{"n_layer": 11, "d_model": 256, "n_head": 8, "n_kv_head": 1, "head_dim": 64, "d_mlp": 512, "vocab_size": 1024, "activation": "swiglu", "norm": "rmsnorm", "norm_place": "pre", "norm_eps": 1e-05, "positions": "rope", "rope_base": 1000000.0, "rope_fraction": 1.0, "qk_norm": false, "attn_scale": 0.125, "bias": "none", "tie_embeddings": false, "parallel_block": false, "init": "uniform", "init_std_qkv": 0.0262, "init_std_o": 0.0, "init_std_up": 0.0262, "init_std_down": 0.0, "optimizer": "muon_variant", "lr": 0.00242, "beta1": 0.93, "weight_decay": 0.055, "lr_head": 0.00552, "grad_clip": 1.0, "warmup_steps": 200, "schedule": "wsd", "decay_fraction": 0.904, "decay_shape": "linear", "final_lr_fraction": 0.1, "batch_tokens": 16384, "seq_len": 256, "doc_mask": true, "train_tokens": 133800000, "steps": 8167, "dataset": "wikipedia_en"}
MLP neurons of a small language model. Each row is named by its layer, matrix (gate and up: input weights) and neuron, and shows model dimensions 16-111. Each number is 500 + 25 x the weight over its row's rms, rounded and kept within 0 to 999. Numbers have three digits each. A neuron's up and down rows have the sign that makes its largest values positive.
A block is one neuron, or neurons of one layer that tend to fire together. After each block is what it responds to, as a language model described it from the Wikipedia text at the highest values.

L7.gate109:492488506473508469544489499543529512522517501492517546514495504437486503496523515491492539537521431453511524544535534471509488520500503493514484483510522503520450504478481530479509476427479495527513495503499507455508528493477505542419480483470490480503515514526526496500493500506501474503
L7.up109:489514474502471495509513507492551503468481457475517513492525481489502492540486498504521476495499467479481458495525525478473505499516527481524485494507450539516462464511479512470491490522515495474493507536488494511482487502448499521479485477495529513587453487525512499466469500517493493509
L7.gate134:467524522526479510499504502452506462496519495468482514500526473533468466478518516489521486450471529475511510510496454498553507482523515454506542530483498511528483513454487543498461492501545498542461537503475497528513578455501555487496504513509510502486506497445491442485541505484511530464
L7.up134:504440519442478471467450493514514459510474500502492479489461464494512484514479520469512500515452476519485509523531509534441466480475482486530504505506531449460451489507516510489534456479490514514437511475487485532511472459495523484531524515479489510517501515528496473490502521500507505541
L7.gate268:492489506469498471525520466511471468495561505490491501485487523535495472476447523496495518480499479500536505508477514491518508521478487486538471489475491524499482461495537552518516516503501503528444500504473491477492468450501530491503510527464546528505514512516499507480515482522494564524
L7.up268:511510447527504517520544501458476505501469501511533515508487444524493543469493483551541527494477490508485490502523491503485517452495492445531454501450530486546532488504525519519534523534537532452493464531515482508493515502512491530527506467489481524515480472489526514506513510484504495516
L7.gate359:541474502430518511500501557527486458482491508512489478476474470503530502487519514461501518482509526453501498510510493469516506502504487534525498534519492489513487533478524508472456517522548505519502495492506522478507479467464495518537459481459531536520506501524520482484548466488485511539
L7.up359:485468478489485488501484499465497494526516518479516515484471455500476517474490514533507494447484486496546549477440538515501454485508498520461481494487503473483500514433485484511490462553501499513516494475545512499510486512486513521558490462512548531507536444433492485497457447495519515485
Clause-boundary word endings

L6.gate1:481500496468510467493518465520479469507538508514506497475517520516510523504493511474425494515482480510515513494526455511531497507502486481512467441449495481518490450503476481458495484532495501491469498507514457499488512499518497504525478527483454502507477502507519487534474472505518491529
L6.up1:520481515472523468500521513476436525492484496503529460464514503526511480530520473551519502520538478478464489516507484475504519511503493490536457484479523503484505469488462508483472463558523474471505509494490517516524478487454469520505511554476480478520490497505503513501460515494497452540
L6.gate15:536548498497501534478520463523499531493483478482511498505452483511493535496522481468446526473511461509498487506516508528466524495508533487503503490514483511507545540483445538531457491510487500536483491478501460473476493516470474510470493475466516524485490471458497461489550511482518468501
L6.up15:507517528440514485542474484552485544526496479477536477473513483519492509503490503522529464550500519537539539552549480467555480507472501490501521538513543517502518512483540514463543508489476502511526511546545466519469498440500514481498510498537454553462540533517474460473490518494525496475
L6.gate74:470484519471526521472526472500513519475485484525522512488443504504516498513484503475498551488511489507481523497512500497504529517481520494487457499471518489471562485524489470516462509508484490475534506524514477469495477491501485517530492504453490484515503502517510512521493528490471479473
L6.up74:523454476486535517513487497525481514478523505473512483473488541524541452558490536489475519446583481480519518515492474527516469535469523528521497486497512512497525469471481511506490478499480510463442511516515549510486504513500483479498504520464484508502513472479531507483430522501501532429
L6.gate123:471526508519538491532505505470535471533484499528485518465507440501477508483474511482497516483478522532495452505547547523479537505504471487507507532497536515478536487528477517499511492527526478488442545488440487506451508475486512497488478461479493506494554505529475509512479513490498526488
L6.up123:490506517446492464487531508534509519514502504502454500472467508521548478515464487497510489513512498548457499523467495529506502529520494514494533488516463526493486526546487533475477498540509490447495527512499500490504499455488506488479502482473507540501433525474486529476490577534513501500
L6.gate237:534524478453506490487474487521537496521515481447481506489476489523476480509534511538509469474495540515496492506474495539489478509478549491488501494511462463494454519508471527498473504490514507514524522495505468485492491464491483550546478484488530473556496473510483462506501479499506533540
L6.up237:492519486502531493503508449483511486523533524527527563468509508567450503534530528560471515486509523512559504534473515531517511466534547506501510479521507428528476494471503531483508512500520505479489516553499486488485487538521487509524486518481496528495491480516520495513478495485503483514
L6.gate270:498543479448486476521535508458511533512506462464470507527488497476447518498493498501475527530519514499512548501522513529507464536451453499521499489494454476495526479515454541475477482467519493511498466506490522469493472477506464511526500515466484483506495494459496516566488483529514528494
L6.up270:520494484470532506515500519502525513470492507461520464486453527537520491521494492519455515509522529505454489494525509573531464504530490499490506501513487507500531530550510502466476487522528535484522465501489509466477465517504508496511492550466495492507514482527478508527499496522506484489
L6.gate276:472512531490511461485556460531509520475494509504513532508507519495497501462467471516516512508491510497482495519497518498493487506482510488489459513507484511490494403480482497474463485542505449488473531505470468485496478484505512485516490559525543506549521524498495458521478486527513534463
L6.up276:483522480528539501528513517493496479561504485488494500466470503478498490434499452515446492520550499519524504491509490516455512495510503518479502497512480497512495512491516492525527470534477481507537459515498496493477487492495464489549514527492507459505494515483483458533499520469513465493
L6.gate507:489523469504496496471526479492498482472472484506489541522517521492495500501530508514473470513513482515516478460511510514480539522477436491502493507488576506465503465457488542484474503475531453525505506491493471534503510511522552476487498464518500459501480479482520485505476500486492525464
L6.up507:495501487442533454490559483512484511484476538491491470501495517459474487481515506475456566499525493488482483521502499492507519495517513506532455515462495532492523495559521533467451500514516502531518520510432507486494485480492516492511464485431497533517460418492478470504481545498531510508
Mid-word completion pieces

L6.gate142:492479495443487531496504502485494472433486554547513485481509517482497512519472472484493505512516512504478467490485491516456489506519531471469492481484488445426482519470492492544474507461497506517490511458517503500482447467511503450532480517490496544503521515479511477474498539487541505477
L6.up142:526517483509511489505509441545502521489514520468482472477497502520507497493493525486499533494514506512507563476491474490471487538532436504465519520492443570488508478497512455497521497456496490467490512535520493521510462489490505483453475425493526494481492534516491515504500489510490486487
L6.gate178:507510506466485497437476448462551498483514535510505498513516469523495516502439501525524499535486522509459498497518490546476471498510519501460518482526551495522505506484556494496446461486512502492470483519479484492460508553502506501506518486528493501531499519522492491442514483478519498526
L6.up178:503512496512498512494548485532498529502502510443514508537530468481475491530487509489513486510549504491503466496506533482481449484521511510508465487464492453464481503480519543483462505496499510517530525457515476533528509484505515477532503503429474540512483490468475461532498523546482491518
L6.gate197:500490496448513483534536502505529418480496495499469500498493505499528516510481410508493478496461512494501501492508517510481484509520426548492488548474495492503508561496461502502465483484454514503465509494518487510508508473494565471516532491538540517519484457525470471450493465535495488471
L6.up197:450518489463504496488472470488507506543503525513552489529514513499493489464508515475502532504518513519513485503491485488513447530509490523461519447518498487495453503508503542518476551471479492495553498497498539493539561534491474479533498451458466515491515513483522520520487503444512494521
L6.gate255:458508492471519491506491528521564494491478543513462512483471482543470510485493494511463433516503480492466521511509480523481478509529499478496514491529453493485476489503521474457500498502512468529477502470430457521504541487501520567489503477495497464519519470487527484490498498531483491533
L6.up255:488501541496499476501456558500510469514497495519505510501500526503483456494500494505449500493527536509459498504510475538485498469515471501494529504507518486456483501501564503480462478469474476518480528527468530511508529495505535493524512494502552443501490542543483452517463448509528504518
L6.gate284:494474501501460470518478504551487484494530469500475542496521494526507485468491465488471468517537460521540455497511525462474441536537511502491433508543557487501522492482512462528512477528471530504508556522481512473438514497476501495493499462463519496536506473502488529530540511527464481482
L6.up284:512523514512478499477496476468532478504524492509448486470491498545484513496506475443521485502506518490505500486497486501484504510546498495506462513495565475454523524515543441527508490488464503478483504511469505495435526526522489501499480438507460497552528504490471465505490485524501525498
L6.gate322:480529530499506520480470446524493447474511502432473503489518482520512522457529517488513469503486522479451522465546523503504455444500483491506542445515468489499516500494466470517510494530489488493458505510524500452455476491506459473513515487488515486562489492496523512476479493503515465526
L6.up322:551486546479430476538516500523529530521482559486504480499547440481499516513501483516528512493461466503491498485441496510498475493498512491502475463526498473469524479507539500501439517489507470517463479458469500479469488518508514453501484508523550488492488483510496456498493500484539530499
L6.gate465:467492493489530490490512472486528464491546544491517562511504530499506505465476462551500494505496519516535548500523492485478485525482482474524497488551465494508459478533509506520461523509523487497486503484509472420511528511498511532463469509515503494532470502489531503466495507458549561496
L6.up465:485535531498468474500503538512544481492513495506538478437516547499483548472502494499459526521512456464506495520500523529471549497512508534509496486510524466504467532483508502520476525531511516472500440551521492493487479526500527499507520516535522510532483477535506522530477508540492572514
L6.gate480:501490499489472502510481508510524489478507442548464485513459477500511482534478530483520469546486474490476462452545495537487480450502491493530492468528494491513488488502509503490525545511502500529495494522550491433467535517492542469555483526503465483561538447474486495503472496533534478491
L6.up480:487485515469479529518461494553544490481479496492525470493520552465475515521532467497482482530521476514503469453495500506481471474506447476503493469498517472521456464492491507468466505500482523551512469556497481448521520529482534524525455503487510443520462500520515493521513500475490516533
Final piece of split words

L6.gate88:473500478521487493511540529489536474494533493488479530494482493572477464479501500471494547454493521517496516520508518462483524502532474514532479524488479521464477499434493532502488466489553528492466476505523529464483462512496538532502527469482531494515493484505478510486517501525488517514
L6.up88:543482522477491487507524529480491476488512515443510475460469470530516491522496500456521506444509513485478531531510448531517474462448465509503487460442527513467515504504487483478483466486539540522498505481523530451486518511522451511514509487512508526489478491471482462477544495489515476491
L6.gate161:508540489504493497491502500546522468507499459443458535526472526506523484449487522456475485512510474594532496534481508477479488472519461480473490494521502498500502462490513483500519523483479509498501494501496512528464442493472517557501500495472510482503477486523499530502496466486511505477
L6.up161:538533486496461495511490525504468471476495502496534513486490502504507476553520514459484504494543466473541564485446495532464490514485475501474485503437497417496472503481508513480458503503535500455498467490537493524518462539492528515525514469447513477503535516507516488517517446469490497515
L6.gate185:509514517505479508498471496497511526506538489515480579473455508520487445500507499453497486499516468524505523533501454546461487508507485475481524469520521485452535508504513485511433507501556481493485512533522489528488523493501533510510512454494463490505482501511469485532508527490477478493
L6.up185:500492480517526479484519470529495515506501478507483465485456458500471512480478546512490526541540494462524526491505488465497521513510489513496514530476491466522527461478540514528472496503495513503472493545508467487486484517498468469513492526520508475531480484509502475523505462499490496506
L6.gate217:517491499529509498513542465515449480488508529520468465478442471564493484492489482497470534506499497483470509478464507482464490516474473534507490508459491527510512511467503512484450515524488527521539496483548480485524462540523469504479553532527459503482507474462521493510500522475506533505
L6.up217:534542497525510483490510448486490477491476530526502516509508492518500479476533466510511527489513517513482516496443504508509481485492478499541490524440513550536448468439552474499453492504500507470486523532541474444486530511507471489511503480499478513452487518492501523513514508490490477512
L6.gate323:496534487500498467518507511497528455501510541484528472495534441533492471484530516485505491515503488492511530473489498526458466473503465503495447472496509458521504540495507504460493505500519526467497505490469519483495514500487520532540503465467482521470479473545480524502464490508540500498
L6.up323:489504503503497516498495540521475460497512546461516568476507502517525456456500571525510516503462458507502502474528489466515509515523499510483497514513519522461473475464477483502509529514495512515503486485570521520465500525520521520540505482473492531507519508556486511489479476480540493479
L6.gate422:501502482450479500467457480553467480484514533511522522474519473494506483469501472468486450538488502545485550490499545540490509478473458481470450501468477504521494436535500489474506510476520531468486495480541482482487508481554520562509488475520507512506490482450502530497477479506504516485
L6.up422:480490549502512478453495487456520478484491499497485500480514477508527529497471505481535497544493531530539563509500517492498490472521502484552502527487505500547469500520489520513469456541536503499460543498485559529475514514548488525514495467505459507545508461540495492495492492479485511522
L6.gate451:487504512498526459513498521506504479469460507456487519517483465505521489476509505470482503451512464564533530483509489528521518462549439510559473499435545490504546505488506529498501463527534520504506527504532545469502499524499469477506514455501507493500431455547478492493483493528532518526
L6.up451:493484509485506503502534526481520421482503508434499518523533503533486522499447473501536519460479513488534553517457504513528485469498490513519484507508483514508457481494497483483495485521527515511521529502506537467534518522513480493494520472485568515507502484503456488526497517537517521539
L6.gate490:487496469497506515472492500522542492444523476467531502486535480523489523481533510486491454477471508562469522483520509482531502508519480518497512516486513515545538507515486511457539519480533498522504479484541477492577510502542468488521445480492520518529500515477510513572499501524511489511
L6.up490:500477548528520479516504535493465507479494519475513546508541507510507495503498492495529515521491483541532544467490484486473493515448455516547498555474514526515490497518519470506526506535547510488499525526498484491496494482468535512562515494502512488476483490533525468553545484484498502542
Comma after opening adverbial

L7.gate3:514503502530482509483481496552488496532478469549542493538528487503462496502489523434476515495516464450468478499508503497488527506470533506460454454495507472516486483526494493543451521501520543505500522476499501528480493494481488460516523486436493507489460531482508536497469525485513483534
L7.up3:458494474503501540489500515497496516513486456438500477481492526473501479498471485480466503509503539488524496521493467527486517540497534520478530489479527541498450513518497497493510500474509503481594477487525471521510487501503504515518548508524501485485528483534514484497494504488525498481
L7.gate147:484477514527504496517488495528536534421510518516504558500482513491496459460469498515485509530532509472500478518484518509507489509484495543462542466504461494487517520529499516462507520508527513513499476471509481515479494504474524491512522476517508546506507516502502518507481456500502525450
L7.up147:483478502490466525483487485510543504549516487506535471495518495535515498501509455495492493473512515518513530533481520517499478493530467480487501477537481424514493486525540498482471500534480540500503525503486524467511489489478499515548500468482470479524491491457466472530475517487509564519
L7.gate225:483473484484480452506500497561500530478512524499520478498484508509461510469462467491470473487542557477520484500505471523493515516510468541504531500493472465494494442481504480520484511481506512500492493446466496455486519457500514535488515482522536489495520463511524513538454524514500467540
L7.up225:508463496445501499518492524543461506508524479465540511476508494500428530481511491510489495502461512480507519518484507475489508499497519505537547472497438522476479502486507483485486497444535472479464519534504507489461518503512501524490523436497505447479487484507501500524528427544471538473
L7.gate437:501473482479498476497429494507513488490471479483508532460498518528501456489506504528540463492497523532517503459513508536483491491521470518510491442526537518473460500506522548483478487454499513506549500505474499461479532458493531462524466498503475484518546498495517472470529546514534525490
L7.up437:505473483474474495516508496535486499527514491511545463443455537527468492499462456474462486525494475509507511483508502480467516510484484510517476483533529513494494499483519507506545528541500533529502481503505453500527538481474499503492519511524567477477483485496520475487476480532509546471
Preposition completions before objects

L6.gate26:510528490502493508473483512502468487486503547491473497483488470524478504535509491476523457483510478525465473472486540497497541515498522507499497460503510517499464540474514494490515497500500497498493516544496479533498472503520511492580520451518438517514511521471468488518514554471524454502
L6.up26:519502489474480474488476487509516507464489444465494518482496543511507507520493483491453489464505482485463497480467533527458514472499489483520541502510485500514507503504529497474505499460516502525491510534495494532466467513499532489512514526476511560490484544469474488552558528482470474533
L6.gate136:507526508461509480454482459486488520482507492487491453520565529516472504547517457509508469521484515510469516508468478450487508468454486548472487521511549500512501472482594543493534508470562505493492507533504490480466508529517508515474480456501498520506478476516454523484537540530455530512
L6.up136:451474477553509525475521476516500527491528506463522489498492495485514496481470476534534527485509504540535450469517492499520492481515517522530497503449506520510512556494470502511492536496474541500476491498511503533454494476534487520529442486506512493483483499470498488516500450494519470515
L6.gate206:449507463462549502458517481515500516503518535522475486566485546518493498514512490497492499505509506550509457480536503515542500510515516499503528474570492563488519537506518536473548494516489493453495496502520498451494485507473493538526488478505471510504457522545521507497553469544511454452
L6.up206:528498520497494515491521464519473494486492533514503516533531516497490501539497466526517444505521521490554472465481543467529526517516504490471510499447462469459484526517499527488544514504517554509532486547509461500481520539476490477480479538497515504482502508514519481489511510507492466492
L6.gate267:505521494440506521456532489504511469498484561490472500499475499511495474528471470495517545498505517453496489438519522476527496536482474509516510505507500559525531550461519530465508500478502503465462505502535520532500515461466510530541524488519521508544491503496505542507507507526462482486
L6.up267:507495503520486510488547520453523516485514536456502492485567491496486484511488500520500482510524524513499530473494463556512492491496474507476454482457483510439463480499498545493506507495500512472492493493476483488476487476531496511489471499480472505499483504546478496501503494516508484465
L6.gate375:475509494515476476478552461541494474532546555498459508489465500534503534500521474516524515462538486512485486472467502493424553484503554499530485465458480470523479535514489488492487519518511500507501503551481493524490482566500484494479491460483497514442524507489521521505503531525485513478
L6.up375:504511511541505474525488538493513505486499513474512537466507462456526529561542499522513515534552491500492468510526543487494506473552524503524511520488458463505553486500498496477527469498510580502505476514524488519446483475480452525507470496500444517496515508557532469477513545501498483469
L6.gate407:502520495489501513528511457455521462485503543528497512528513493484531490509546484480508475490516499516491482484533547468505473518468501510481483499480430532468489495435528506505489490499488491495475543489480523503497534518533484492479442490508485488467448535503548526504517477477488499491
L6.up407:463499513500501507468553482508519512541470501525499505531502431488471465499482522486478509494487507520495518473493450544548501502488516493490504506507502499505498501497510479533506501520489513483505475484511493512490550490476506513479496473516511508503503507524512455539519474542509461455
L6.gate427:488507495467477481501508497503443484499492486496491489470486499519516469485497517515447464521531500527486465477468532510520479506529463496503508502519468513468505496487491506498529510481459507554467496453520528501520555547491501474469480536512510505476471469458461545498504516468489490525
L6.up427:522465440509522473499530456493514497473496480499525520496474472468499461517512506484449513507503536488466489512460465482488509500480535507508431570527475497472508480493492509509493503488488480484498521498537447514494496484534474477542489492539532515515503498480516509510505523503495526491
L6.gate492:500491542517490479501531509512491435493493504526492545500527495480545491496484503510531531468515487506497487507532494482534512458480534528495471470468491486505490490467539459482508512492513458508447508546534473554483527482494502541526527472464483500495509510527515477525505518507494522488
L6.up492:496510501500489493471513508479520540497528498457516521510512438498510478497522474506467457502480503531507469508472497523526492517533478502529483475496501524535497492500476503494478472498537449499466554447491458474507533508517484516459469478499485527455490454496498499501483495478480461517
Word-final suffix pieces

L8.gate49:503499510473521523503494522479495521503462509482541484484509515507492487518488540546510515519498521519508504469496516544479485493474527483476467497527471520499491515479532488525486494517473443515506452453525493489540484479509524500531485512507480479544547485497496496497492471498563500501
L8.up49:530438525535462490464471489462482514491480542539480486499464517518530510522487510513497475517515457487535516486440448535481489501480513482475524531453519524500504500489484502485506514464542543462500458539510500513462501531500524449509473467502512522478501486488478532470523478546496507534
L8.gate120:555454460487482507465498491496485463495528502478499486504516531486509490484529506521512516439502482482496535528532535498489455507542481472465463500496527509528511496528510466519536478501544479533494547545488542470536551455528478481511487520476523488506494496495509506517553514531522491560
L8.up120:479482506538515465522535493529511501522478532521498490507524540508525531514447461532463487559461519503477519490519475511485498517506546525464499488516524460498520475471484500522497492515508500500522419499530513532501510525476508512517479506502484513494478521505500494471463498489501512470
Mid-word p fragments

L8.gate330:452540518503516524492557469507497540466514508497517512510506481503484522516465512516508506489545526520483462493517533456517482499517517481492514545487437468511528520503473498472504435479491503534526529565505504532484503480489492508497511460484520478534442478478481527495513497476528499521
L8.up330:478526522510518539499548513475530484503480531511500471496477519493498515537501514512501517498507523577497489517484546531488505501508458457493516498459431532485511481491466534519508504488492513540500508529473508512497482476501504456520558493512447522472473491495469538505488468527516500513
L8.gate398:521523474491517497420482499477505476509497534501518495502514463441504510489510464514532480517481527521498467517551497481471544502505511516527500516499517486481438530511536519461509483504532448524461529492513514550463496470562519462577477464487528495473463479566488541485492505475477467473
L8.up398:497519500499495494500523501472514510510492470513543498486498479514524496506540505501473495483513503460481439500528541481530485501497504486543537502564474476497515502465529525472492515540467533516483455537511492433503507547449495496479490482494515536531503503466483497521522475495480518469
Word-completing suffix pieces

L7.gate18:468490489417508510500530534467506481474532475508514480536471496495527517517511525511510491517496486508530498544486485510496521467495501522453503496519497476496513527479466502538479478501488482507523518512529519513474513459470486505497496512448472493477492516490469488523519482453562475500
L7.up18:540496494476531464492514515511472531517501489495504503532555508503516469522467523490536499447496512505506511490492532461514503524500488572518498480497487521482512481516487466517479526493500497470525492500523489500487506506486517524481480480500519495476511490486505510503481411502493510520
L7.gate111:495448524484539498507516478504471528496491465534537488483497493512499486509511505523456487490501510486507499489496497497519454510529478485520463464473543489525487445454450414511467517494484490471490510519485486483523486479431481494484519475475492501507489517475478496513516502539539497481
L7.up111:540510486494460475527472487466486529494502488509513469497488477485494506521486473506453457515496471527505493510538512438423525507501536528500502514507537537532510476497518510498499511471502459474465448475530502479494523460490517510504506509460531518482488502482535526486493466490521457464
L7.gate373:546525508511470533479519511510485488498498455512508540454521491456502478517522505477483543498477511481529504514454491460494517489460471541502466486523474465455514491478476545494511472458515555507518508530527527514526484473507475529518509478534487534466453487527515533500506503497537455462
L7.up373:541494492464536495515517468489448471545513455505480536490518513490469508454478478515490514533505498488467509525549541485517488511497480474490524477514475520467480504492491499544506496501523501501453547481544553503476447525487484491502450520508486482504462524517516502499446492507528484522
L7.gate489:480454493459500498452508508465513507471469508498478471508499475519506517514500518489531545525509485500496486485482524543493472524513469483494483498473476476531487505453508507471497484502523477464512546483518452514511503503472529507502485484466526464478511513515513535480476542539510486476
L7.up489:448519492495491477488488457493506507499510487488524487496484492508486481503515522542507498465463498502521489488483455553521484457501535534530514499521506505532524465509532469449489515486504478455540503458490496479507489485472515471471521479480532522501490481462520545512513506468522510484
Split prepositions and conjunctions

L7.gate66:492548462515517452498505505492523490476516508521504506554483527526470514503543498477524497499492466534457550521515493528469513487509480517520498467513529518511543467459485528529476483495494514481479469511533515507496505448530503514497526529467520521534520521542493537502504481478501482528
L7.up66:472490493517463531473494451530481466457532493558470479523473486509515468506490490486490493522499429527519526539515471537505491520513468485476490532520516471479505499487480527549492495530485535491479466448502532460499515516500518515521483509486509499474533519481478467438526485503506491530
L7.gate104:493507475511475525466461486476510545522484478494465504495496490522499540505482504503507547493520466496464508524483504512483503515494447504510514525520536543459501480494508461490517524471529548462497535560492452487472492517498525471492487517489549485449486511498483510501535505485483478519
L7.up104:478457473484506513484438497479489480524506471517534517518469491523497494506498524498551481512495467558503458520489530509488473529510537493500494468507475515510510502524547477508499465507491493515479518523457515478469471514442546525569490511494473495507500508531506489545526532482499462499
L7.gate366:497516483520536438498474503475510546469484534518504521512479471511468478487548530478504506528511449470515505529494525487529479497514491486512445463505530499510515475511569490488507484450509549504503492476484495513539517497511527460492522521490469508492518461492483456516500529502509484527
L7.up366:538476479499501546512491505456529505490503514496467528521500491532535502536497460500496533501490513523519497480481484522472529511474467492498520477488515511440493496449498528489504521445501515452510485498507483460497442510500473507518444490477477477525471502501460507487472480447501449522
L7.gate378:459493505529496520471533547541542527504552533468492504496503489527480491519509473474487526515493491510471518544502517517493475473486535494529506469491486517481545465498526476474448514501513480489498527540525482485497507472519472471537472441549541501525517527488527516528517501472512491513
L7.up378:469510498527515507471486485518472506478554506487513498479536527523487503492508493517528446506485519516488466482443497572516457490478497494544496455489463531473502483478531543513514458490552480450473496514477512480474515496466538481530489502542498559525508463496499513550521494501509517534
Word-final adjective suffixes

L8.gate373:534535483504487522530493475496530500492514498485460500499474483545479484475556486484507551539517495479530534474525547472451520464514446514493506495497528524507498494470540508498504511486487485494467518504495521483466484482489534498496477465464545478498494495514475485527461502512509534484
L8.up373:502495459507495450517558472494508512489510524500539526484516527519465469555526475524466487535512511483531520480542542517476474528502505486501494486549537524455476526465507502509470527488501531515470503524504541500423471523522468498518521453441530504520493528495506484542440496493482507462
L8.gate480:504506453525463513489511482524490472515503510548511495464487512485509483506495496475485483498482506490571464514526489525481488484492492539550516517445493464504453506494480498489517468485475528532439508503524497485509513477536499470486456507538490474512502496484516506458470493504487533509
L8.up480:514488502499490518478459472500491497534466476484495524438472492497505544522523520469472498530482495495508476520499493490502495460496509496503519497511503517475480510519529496481535496502498536528466507534524486465496450468529498497491469488494484488537523499466484519515508498496565519468
Verb-ending subword pieces

L8.gate99:519462508498441487503521448468496513501497495477548517556487451488485448531523463483499490543480516443501477478486495452485508506511491539553512479440504518490491482503495452504509488495496519528511521511504505467443516495506478549522485485528478479522477500455477512475514468526518503503
L8.up99:475483516497441523475512502507525488492514490498486502507496529485441501501526534523538462532506499469534476516495501530479516479555510524519486491489485511480518470467471481515508470492462568469499483492568487488539511469491491453514458494524468517523506501461450503536497528507513488505
L8.gate375:478546511493548473457470494473520457480479474506475522531501498532465506479517472491499520493515514552538477477512527479510536455486489498496490484508516479499492490429508487505541489497527507516470504544501488458477474493492480507476488509477513519525504557476491537506509477544534540478
L8.up375:511515501508491458437488475486449482464557504512484491543494533468520512489488490538487544457527528441490488490484512548547517458510532502505489550514504487512466533486486520526457492494505483514483520479499526496506480520527525480554476478496499540553477527498517529467477505486559480556
Reporting verb endings